config.toml
extras = ["capped logits"]
init = "orth"
weight_decay = 0.31
max_grad_norm = 1.0
MLP neurons of a small language model. Each row is named by its layer, matrix (gate and up: input weights; down: output weights) and neuron, and shows model dimensions 341-436. Each number is 500 + 40 x the weight over its row's rms, rounded and kept within 0 to 999. Numbers have three digits each. A neuron's up and down rows have the sign that makes its largest values positive.
A block is one neuron, or neurons of one layer that tend to fire together. After each block is what it responds to, as a language model described it from the Wikipedia text at the highest values.

L4.gate329:494513562562454435498591515471582469544465497526477490449479499468551519479607478461497462479454481515469526483421467460403501470551512510451477516521522474439453431421483468525520448524543489467484575482535507526454456529478505454467496546449497544450567532477494501472523469513507519486
L4.up329:497472452469567463482467448519605522407464579420488483496469524515557602451533474445485521550597546511508517491505518452537463528547505513515460522507518510471541446523530477508495557552547443499501442519535510537516443567410449499456469507454520440558457555516548524596475519427470511547
L4.down329:497489527484530587507395544459476422490546455486530505461489536552507522530513530481452502559476524525540521433542532470455511535430496474597434464422485455553519583489535507493487448512539488542497528497454487525530538559508505516556461517498441457535482474455442476454473443495516471473
L4.gate529:505537500504442524499545565487532506592532589555447511466486498500467501554484470458492452473573493433521468534472525579503520494537583457568513457547487525514483554472482500495527436468542523565456403453525503455540478486522475555542509509503468478538525482474503494516490486502531463535
L4.up529:504510569489461506520496521518536542513484470501404501554533519533497501517482506467393496477537485473457520489535498497473528564489496459521555567497524496454507491475505485555553464481487555515387433498515501449503500533409461475457544522483603484551463557550472496556495503456446528465
L4.down529:428506503552486516494517487502521474464491532523459507513481432462504450504453539455499524469513574496484550495594435502514561546505556455454488473477502445510524497420546549483518575489479484502505525495475564478502436483477534535529526509496512492497499543427454534531440443461508532529
L4.gate843:499557517430490519511530513555521526453514555445505512495521434508528443585531515597444558477520483473506520495529493542550477522523451478505431465556497469546537518459524520558556553543466562411523524465526407539431446545499593541466527477546452472538519549511533482575601543486513520459
L4.up843:572523506513466475511488561544481541498517524472428441469568535498463497513529556422479525418507571538436499475465527582528489453474530488472511544426454557607473444533448477427542466481517459503519448469521468464474531474468496475524527486453463566456576479533477565458548569544532568599
L4.down843:492426564426592460525408538484536477520540515484477475460444480484525530505471506514511502473508486525431468548521534489494480525573559517523451518515454495453470440528521501495483468450567498502565527482469510520503513439462476429500508455579475541500555554708520496504470450507505477488
L4.gate1267:541603497479483490577557511461585526506540543516544532511557544519480510502529425529491523417481572552520505514442453555519516427497497518488406553557522551518447508604486553502528518447488513494477523437485432448540422436496406533483538496518542587538501475481489441509511515525561448525
L4.up1267:551521496505468510531482548525479550455560511566534469517502480473527529517474492456553441490429474462457518441513533479473461513443481525520528527531507520496482448522457501517591521503482487525503549530508490507438458494565434454537518456490558443515520538483532489446471554431487477486
L4.down1267:456494519466497496495467526500468495509492500503447491465509527465499499494472514474528566495558560475551575483494492490585517477501487528476547474521471509572471500477471499570523429478505464506517445465515472490498470555408388526466518533479413518445511524567506413514493495456511423490
Description: Predicative indefinite article. The article a or an after as, was, is, or became, starting a role or description: "was a director", "served as a performer", "is a footballer".

L2.gate1030:498538452527452483540449593493427530522543392528477453447479447426450449594500455505486497516528513486524513411433476493485485529527524516514563503521505480458449520496432485437432573512459504511453430493518516452465529514518513455510528482478509530514507494487500535521511462541464495503
L2.up1030:508456502512488517473603473540441408499486530536518518493524512500464465546470509495482511534524576487470518479511502445461468432507455450502519457548469530508488459485470556464527561514409465508460536531478457469494505524470548478523545501467432555549512453502461509534510490548504496404
L2.down1030:567469503561512465427478522532488482492465527522575470479496602521492447545464507559446506527503522455534514469509508432555556460499433477506544516518488466488506436462525504486460529467534440454595479478482472472464585509471590493489497427550469497546509488442413511491435526414489444425
Description: Sentence-opening words. The first word or word piece of a new sentence, heading or main clause, such as Most, Along, Among, As of, Over, and "was" right after a biography's name and dates.

L4.gate493:481506500463469512471513503536472525486443497584501470525493503549543463507450488458515501455490477456500497471455439501562462499493489442475488485564504509485479437554448562423517464490462495467495449551509462433523514435511442482469485470462560477530414515485501543509394562503477495547
L4.up493:477485504529513508445465450550435552481550495554533444495490463540536475504514538495501529515465501477476547483527489568557420513485504496484543521457499442502453490578549525462530473532515468485389544527486541529476443539484476549515566483545443487512487549489523548576497522537494585448
L4.down493:582532530473488436510457435532464512466497468427551500499468481458503534563464535422510518499500551475515568465448540510533493478513497492549481473555470470421509506484494589476523531522397521478527450473452524542441590504537575514442515488431493499470531466528484492552497520511510471513
L4.gate563:565434484493411555505491529521528513525532508547532447453487490495442497564455446448533533490466435451509466428470439534481458492497524526508547565500473529481444472505487553572553474477513586520500451492514480502456543551562503476497475569433472478508513497467458509581480597539495467500
L4.up563:395524509443515569481578515570510560471567468503458510550479475443512520494476512509542496489519486498549491495481540505449464517515443526515533539489413497414442515549477557492593527473474542460507533512488444572498559524511459566474499473474538479506489512542469524552480528489447414520
L4.down563:523484561389504537475523519572502462464520456495537437515418469422445477568468527479545551534564537405559500443459508510518530481553449408485454478495460532477470467414479502469555524485510525496516469496531486521488534533558474570519524431462403510582540514593506479469498529449520432484
L4.gate856:517542494469534550461497577509498553516523443540538488446499562561513518509420499438504516523521518461508493527499461538520503541507549493537505505467409573477474472544466492506552462470478561543563493477504578478449508552528503610485484461534575535526470476456488521521426569569525468554
L4.up856:543481495473545509496549490476451547542487462479565530427533523559479531596441607455511487501517510396466503436525456477532425429544418545520514525472508521484435494512504486521530518541405498500462487522552487548486525509437502507478458483436585509486483520526578551497479544482474464543
L4.down856:458541519474564483556475465537494549536527525474488470455511418514476478588480490479528502442516468513572432538506622513473525505471536490386498503520530494524478478509530527422517484493498524543553505506505473531457484513550495525522512450524511451517518558492552541549533506482492484545
L4.gate860:512490519442459510481531526528507434489486510527496470470476520498504463548496498439496501450541522463483525510419496555535484488508488580471503545514489517483471538452520528451554495488494544522521515542511424508481573571519529484455549484452534482487472497507521475521500594625467485518
L4.up860:515519523585442496497534514510457479581479514492531465470488495491518513507471521494525534452485475513409453557521512499529468531507440520495473562462419509495511461548483558462501434459529482429531453516537512512524511528542537576526489571472455467533511496478450544538423506495458553568
L4.down860:459509524413505517443528512481428438507479503500495443492438444460503500603514491518547488465525503478458496489461543483522509541537513521490523470500499531411491486469549487524531494457515521509444502529548482478535458533614454486541519545465479458465531495539387499468512591513467507430
Description: Appositive or relative opener. The first word after a name plus comma, or after "X is", that starts a description: a, an, which, the.

L2.gate1298:537573489473529456555502523540498552514439468511504494530524518546558567489476517430419500446536519512558441473511521527515455468466508505589523502468524485466500528492511522526484524472571475458490460468492499568491515547474536517503498474510467573504532515466538486481416534523512479485
L2.up1298:498492546496588471488473564541497480540479500499507481502457551489481540486462541496561507445468567479522508545450499518509487534504485487506477503507413508540453457543430537524522539577477522473444491462520481437501454464502476478550459521515506492526509429530456468467439535469540502555
L2.down1298:421550505455502481491450515561466505503450514433537493497482504556509563506498540497508464487527504485508489446526455502560505505556532464539489487524514544535560420502538493503538434523535554460492487500545482551459457467558554457466507468510445513459512493354462537520480510506441540525
Description: Table and heading structure. Tokens starting wiki table cells or section headings, such as column headers (Votes, Role, Title), year cells (1980), === markers, |---| rows; weaker on prose "that".

L6.gate416:521433562483557498469475546464560517477464549527512453501518494525458560514471523435485519476522509463457482536463410522439519494419473513555478560416555473450509486495445524458622467445504483514525531532472465451445496475515566535521570417538483498478455500467513504493502512502475468492
L6.up416:503474501481439467485516517440547463420544488519474516481500507519497582512590492538477491470492516497563491565475487564485510487503531481559427507525565479536511551525492495488512553537552490565568492402543513522435490559462500490461494598485511480467494551482479517539547521537539544396
L6.down416:535469535493550493430515473461463507522493487538517460547510532474516459545511535479499475481487535547535547575458522464491562507534469523525526435509480495471425465492478577490492438541448564538539439548558495509607535564537441495500483482476532536544482445619497558422500491476534492471
L6.gate535:508452524532525447454469478497565560516478523434480489528485532530546461530539478440436517476502477472479489533451482540480535501500544413445503481501530483478517542520465490419470501535468551432528542499421517469509473559512537510495495366387531506502505430483488516512494531590468554459
L6.up535:501481508524522488481470556520598556471498480475476533458513522480468531498432539526523453593538448476521472519513463503537488503465505503466482548434490478545482421569433493502500520561558499545549508519524495486510550543484467455554468460424484439463472518523539448547579504548460458454
L6.down535:533457504528494494509500481514574472463474481477507464576471528513476580550431491464449484498446442456487581494500486497502519470446470491463479570516543550512554456542458461520533502485483509515522527498501547458490528575497484538537530459489510470507457519422492473545601545559463533473
L6.gate696:550528540392474559490515469532554553489532479506533524438446469516515505500533532464518538471499469516436508500467437443529482422573536430556606473486497508556460452431418571502503460414443490484518458504439410566478495500461484500473531501549449510442502524450518462603473554529481528445
L6.up696:517482470495508476430485482539542495526405462460536525521483435498596476541494523441514510520418539530559503511480459545402544481479522533551493521480517531494512514542513467510432415488479478420552448500491564465457498478472469504534435565457477539476502510524488508558506504571507549451
L6.down696:519471524502463545522526491512497578525485531501509450378473523457532503537466469468519589546455483512498499520458457517473508544476533451476440512486483457540551476488490435527449546477457475464425470473554527499442426593468458473572523545486444426503508487492509495532486464441501481510
L6.gate1013:578527514468491492513519574484480560479499463469507521545566532504576487507440561539429457493449511546493461408552479530557485521403505530493453473526444429488448562537528468448542502517524503493484481460490423556500487510487485492535501469503543481525473467470422511509513537439486521504
L6.up1013:549469516500480444498541421465526534485545468503509577475587531529524605425484535498511471429506469528507487491449430577489536461504495484483504531477585512431475560531517559505464502498477503521490508495481552499469422466483457518543505430511461521550503473464554488548485531519441499461
L6.down1013:555475516563494473517479455537469481473573508450468550483397519476506512495519520487493530497512473509498505504489533525462505497504481500538453517463441539433553446493420521503536588453529500499535522519516501477458467449517480478450470482470532524500485501313515469523440514582508438499
Description: Copula after a subject. Main verbs and auxiliaries such as is, was, has been, became right after a sentence subject, especially "It is", "it was", "it has been".

L4.gate292:478530549530476534441471540469572507506542461540522516649542476537510600528559514501542502570481423529478492514425478476456524543511534490480441517524519479512511460495486529538569433485420507514483574482454476461477519544494524523454497485501531521529489467499479517447566488455448510474
L4.up292:530458461549471419486564542555507515464559407500399410422512516498566559492498494528535467493480504475544505481488487481460481468533501453451468515498473434472586529496507545481481508491503522540500451474470469538501451543630533543457472523510478557512512545536495589447473500541404516494
L4.down292:510404505507489517555564523509556490458494468471430417440474491464456544484507455460438453513496496420535449535558496501501509427411516402491490415569460516433452506404520458499517523427504520443483456502444551447420521553498514506486479552552512443491505523473468478557521492529429466504
L4.gate500:524521529405520418474504463394519455539524496558531545432470581544553458534454532477493542513501459457542486526487484524519479468482495492458511511538442509508566461575445461494481551495386401534477470437504489502491509500405522567482492543491529499458462553487454443497524621491509502496
L4.up500:534467553486506488520487550505447481489531467487463491445547500592546498510447574563521505558478548552506490497485487492567449483409511512545586497488462546520485440565530590549520493443544517453480471521501544484496577476460463491506528505474487536491468494527451534519433511458503415461
L4.down500:525515545507503490505528525512507437466500539458486469498537509542497497501511495522474449571482473490493434459478448461464472536461449481517436422484485501415482497548502519504520578455526531472476490442539568560496510491522525490483497582504494555481593475547453509523555557557480537571
L4.gate941:524476558551486502531517469527478528477595524527514439384603518494509529566521524548491514540485452554500519562493508498528496491490484487493492478541493536518412528420494501482535477499468524546460440478494478397441494533532487563497553469515480479510566528482518521471469529582499510484
L4.up941:531491456538476571501510502575511488449461504520469506478519546486514526542454514528558469502482426568439436480511440478429532491487464472511502567510437518538470465512511526447527566479436445546549524461472501473514455486522489518460550558487469472490470487492474486539526472536492514449
L4.down941:551491506397473452461498564499488520407572498521564516453495491458548426547555504638481529473541469527500489526478415481490410492457489438512445412470574472520485475555500462503537518542479564502446461529484560490503496497490514515469520504494504453525435502459466477479513541431452518521
L4.gate1027:495491488523468460512481563556512510455467451529448484454555451539514508504550557517473526477461483544445519498486528502521526485425494548509457485458444528455529501496518519488523479458512487475486584507498485474522509519447555479482502354512481493433487530497513497519441521472435529484
L4.up1027:469532507478571475495519525449410448463443524534431502462462466488536491522512444515570562478511478545417510535512526520446513501437556590525502484478490575441537496569495535471411522571500479531464524471473519479455515504518496500497518484551485495505576519477498468571496502498558497480
L4.down1027:455549514551436575517461536504537526597520498481484463554495506505561417546513510443453450565490479507483534474557524555534475440526477460521424385525508481531489530541514487556431523476466461557448523472551476530577436457443492496451527438462453516508558493531464513444502510463535457540
Description: Verb after "it". The verb right after the pronoun it, mostly was or is, as in "It was renamed", "it was not long", "it wasn't until", plus scattered word-piece noise.

L6.gate235:504502538484428471562512484525512539525511452528506500543545490450538385525497466468558478478430519537438515473490565476553482495475565492453510519510458532478486471516492483515521509530508455541463504491540497526487529546551557460468525485455434505526543514460520484543554501449480496458
L6.up235:461524461524551585537557526493504457502507503505532484497565549530467515527552496468494485534429468451467504465396488508468495399469536458502540494518476486509526543429493477447539565502477490483517514502492519559546504518430527594584480474446467464556487480452588543480412488433443505518
L6.down235:476495528474516466514520570545518597489501488576463527584516406462555486441480471525525587453485470502500562510497537497468490475510472478491516485493468450521501482511447420454533543515498535535447432439502551474546532535520583462505515486535510481511518543288550496560530542458467487489
L6.gate722:453475495540456538524522435527524482507518439547468501528524547437493471554540462487527469579529444485487520514564521512398485505477417477509525493477483528492436498497450516487469446520490495523508513433475563567580457551522576527502529525505484508473474502494458515465439473498445494465
L6.up722:521581502497430558449461519474391504499512529506469467546530470476541404501467525535489547459511484461489564516524562513543488495487448432413438558538511475537460465524454532464552468488499450467535492484465458482446556549529567527430528455446500470462546541508476464524478496468509537546
L6.down722:562527508514524520461530510497516476556519513505501569467481492471418457507483514458579427543541525566402520509490547459450441432524535455440491447482553508485513497475478431434522519508451552527525446490498522469483456470537572501466467482502518505495539452484547513485396520470481507536
L6.gate997:500456540450536519541503410534534601501492447527525503489534477463511426474443442557477551463448514562491566507545495500502491483526529453456469487557504509512469464433503477514522468446575560487449563467467607508457507490592472560510531458498530481499494452448468486456537607518474485485
L6.up997:483570488482535555524582486480475547469493479481400495484575571553518408541539393544496514540412473451512435496502509551495468504418515455474478484514461558557433457505491506521516492582427517515524400404501477523516509452541509516516517506467542572480520465478542516530435512546524509567
L6.down997:475562517552503510500520483480480517503462558529527430448493523426407529461482411511517508535430526465487522561514509462476513457456504434524469519456450529444518485544514531501494474470546530418450497493526482494529541503459477481478487536504484501504488525353439480526511498509563449472
L6.gate1056:557493511424522550532543441507468541448487480478483419406480464493498516559508530486476457504576518525503515513484500468460475440452535451507512508453519530506527408502506507484568541443523467488545550473468438489522499537514479520552489509472456487571534492521533551498523539454482475449
L6.up1056:444536485493548497541515490535477546523543493403519468540470473500541528548551521531508452565477588571524536460542420545477444441449510412492499450536483468505523501522544475506518466496494528460544446444490482485449482540523516519463524507469451513523494462483491454475428595446488499456
L6.down1056:517593472454552507482499490499525543497482449532465486430575523562538461493481425588507472558509482448498575440448559495520483445496490488504541432503474495548594504469457493500544470537514458537531457453465444419425494519495404461501450486471479455509519491422534468490436482570484472545
Description: Article opening after title. Line break after a "= Name =" article title, and "was/is" after a bolded name in first sentences of biographies, e.g. "Herzog (…) was".

L6.gate917:616578471507485502532550525573510427483543511473574502462502464451483453597433521514611525550556543532552488475499478522482478548464530466541543498442514553522494538578506516494478534544542570514529439488511473577567451515455540495470493572534538563541559473488500500500500480496519512485
L6.up917:568489548501453499534511575493413480523439541523547509459499458447455530471535508485522509462483567513441498461443530491556451441469476565529527514613503435523484501511491463498496589555495514510523492562486521449494510470508606460511529499507504527553513487491513505474566543490542556505
L6.down917:568507578561543493458531545540386518532552517477518553548565593470521513471499509510572589495454540470565450485510406477638545528506490509514518498433504532473524517527506467501548453585459469499532471489548482532550460566531436474514488467448490513476544537549482534464547520532478502483
L6.gate1118:486530479451522546506556556492466532495464487486458453491451506419526566468535538438534505395517528498532468474461484492513503432566524409491567432520480486502506528507452477495567532468507545496474453503502490456552541457506523546526525528534461547601432472482526471521415535512453529433
L6.up1118:413499579479533510553517503464464485498537586473552511478546478509458456492520411493527463428495492478541432500520421556579516543483524529508499570476433447463509506453528537518499521482505500569559507509450505479482440402470518418563479466490435526526473444506457527578560459472501528449
L6.down1118:517516593457545536480408519564505455491551503506548470520557477606481537481494476491506507476517530479448490542501466459453463477481535455460512548449480513511533572500542468491403518530602537512524428505535453457487481522485457542525447452565503498536437550497511475511529457498492541458
L6.gate1184:454524487491439506436521508463512494470536513439473508549548494507495525435535474576417500540554432490531529550494558491498484516542479483466462518461519515567487452527498452521474448486500483454530507507454527477530503536489517563491558526473466502529579456421525472474488405483478532459
L6.up1184:523570474490540501483517539550473542465524475474517462471482461531517439524555557544516512525542523527479486512501559515566522511496516470504530471441529475527503452518383496445516481513552585492511532527515486479570533406507538491538535472501494522490449517524514536402467500459499520542
L6.down1184:570492510565528481490490480416478451470474453484515563518518529466437471513460511514434458464488462526534462433463457489523490558488509520489517530441538459416573500509456482563466508430567530481486460438577489437508528555489462516465449480490527501491552525516481436540526449565501522516
L6.gate1236:540534572490490500520566516470463536444462455515461462431486500444523412470511489517513458459430518491402490551501503458477429502491530464516518466438423457523486556568545474585417496546445516482454482467484518414463407466484515481457497423423461522504572521485576466549514489504565474479
L6.up1236:528502464576539524429465496483514498423426474462498500391434546459471476510490559446531484505486589521495440500509490461482503512556472521501505424465506501446437482484504583407450599466547599524521548451467507464501461478566504494492525477519516488537535530469551521515526485446508509490
L6.down1236:495544488549561532481497486520475606535491474453438582425453540550486496459424475480488560486400481453510451549515506485448496469469523402510456498464555541515475478537514554488513515500502504441513481507579480463570460507536518523543413497499570465530542494456541474550515443496508484474
Description: Table column header words. Column header words in Wikipedia table header rows, between pipes, such as Peak (chart positions), Party, Rank, Time, Votes, with occasional weak unrelated tokens.

L6.gate161:520467459481458569476506544494531486496532532523530491574453474466483525525528445519499552517502400546554563554518526530492502518454446525476481455481448570484473507464569449516480527575498527492539512496508522491571489571542501518461550485512511454474454555461466562473513518498545529501
L6.up161:438586506545502508470471505569410491432532511541484444506491510497456473551479478474498496534517443524507459627494489428441531546495484523468510550500470554506471492516513492503554521534545472542489543508510486589480528565440492486502478429507578479431415552512467475480491546570499461575
L6.down161:469472537451519445500508556525505549461481527553531514485511456559481485546415501482557479501551484539494532521427496494514516535535521542551483476452479453513526498590524472529543493502506508530495503495505502507396497429459489507491503488446504452460532461441519533617511585494480513544
L6.gate460:504545473490494447417530498481515406479558463455465501553583553466444517585531492471537530455458541519546539459518473514448481432515429478591583550542528504494515488452520497497505511449474488529554478468573444511530502488558463595501484533535557555505531498475509524529457471479511490539
L6.up460:489481437527517495527461515486472514438512468495513531531464510509505500576492508489557496553512487532456490587528515514451467487523553518513508541524542489544514468418497496471514510545525534546544488541507489517504467461532480472461516550491509440474503488493508563412516516490452535479
L6.down460:566449480503492571512573515529478468518487485519495484484507525467494474416509570438479510539472543455513493475500538577524498544493603496453478437484448535507537495537488518504560511457515498485469499539420581502491533568455478523599483504469546470492493553411491469492517458495465446442
L6.gate593:449514505553496535574573519463492491530570559443494503503466515501529476534548482498556446488540527504516469538490430534488442509557513517455474567525431520523531512485476536490517492514530477538415496494486536540455599488457610543438513446518479519538472481453496587494548499479511542474
L6.up593:535476491515525533519543551442461511568492522560471511543553499553508484556450511490562467519492441439535492546491437550532560477454516461480442504498372524566426499454493511488483503534518458446535527469486515436523466493473459467524551553558470526518509505498503545497520437518510466545
L6.down593:475551507466530586482549518495408547490505487541447491519510529449516611429485447472488499432492516454509523514398479458555437404501502503564462550483501489480425465431451441482595480491464519525566519499489537569452533560485473518501520515494535542529420459454500586544474529448498490479
L6.gate637:470528472574479525542578501487519547506567481458501522526502566504508521483552490495474530479522469419493400453459495476487494478504469471554477497475507563501526459469456475481461514489531556543568502441510484541530443551547483615467560540436482413398422424478391506514497508494556475452
L6.up637:477514504466569443509496486506490452463418489511492491493524467567530512530478459498395473518502448541449490499526516571480465563499507474561487501482501548500550543456477531423469470448510514489558535524514510534525549554457471503528546456498504508530506505494463492508451493552468499572
L6.down637:520546538489551533542440536520451506526577501476593549533480519521522501523523491478581513482568465505501518529502624521496517485439510486496492529500483557496434488478535484468546486489516531466477477475510501456486448521521518551530494538515500511449548512510518569513474496457510492510
Description: Role and rank descriptors. Words inside a phrase stating someone's role, status or rank, like as a, the first, one of the most respected, strong, female.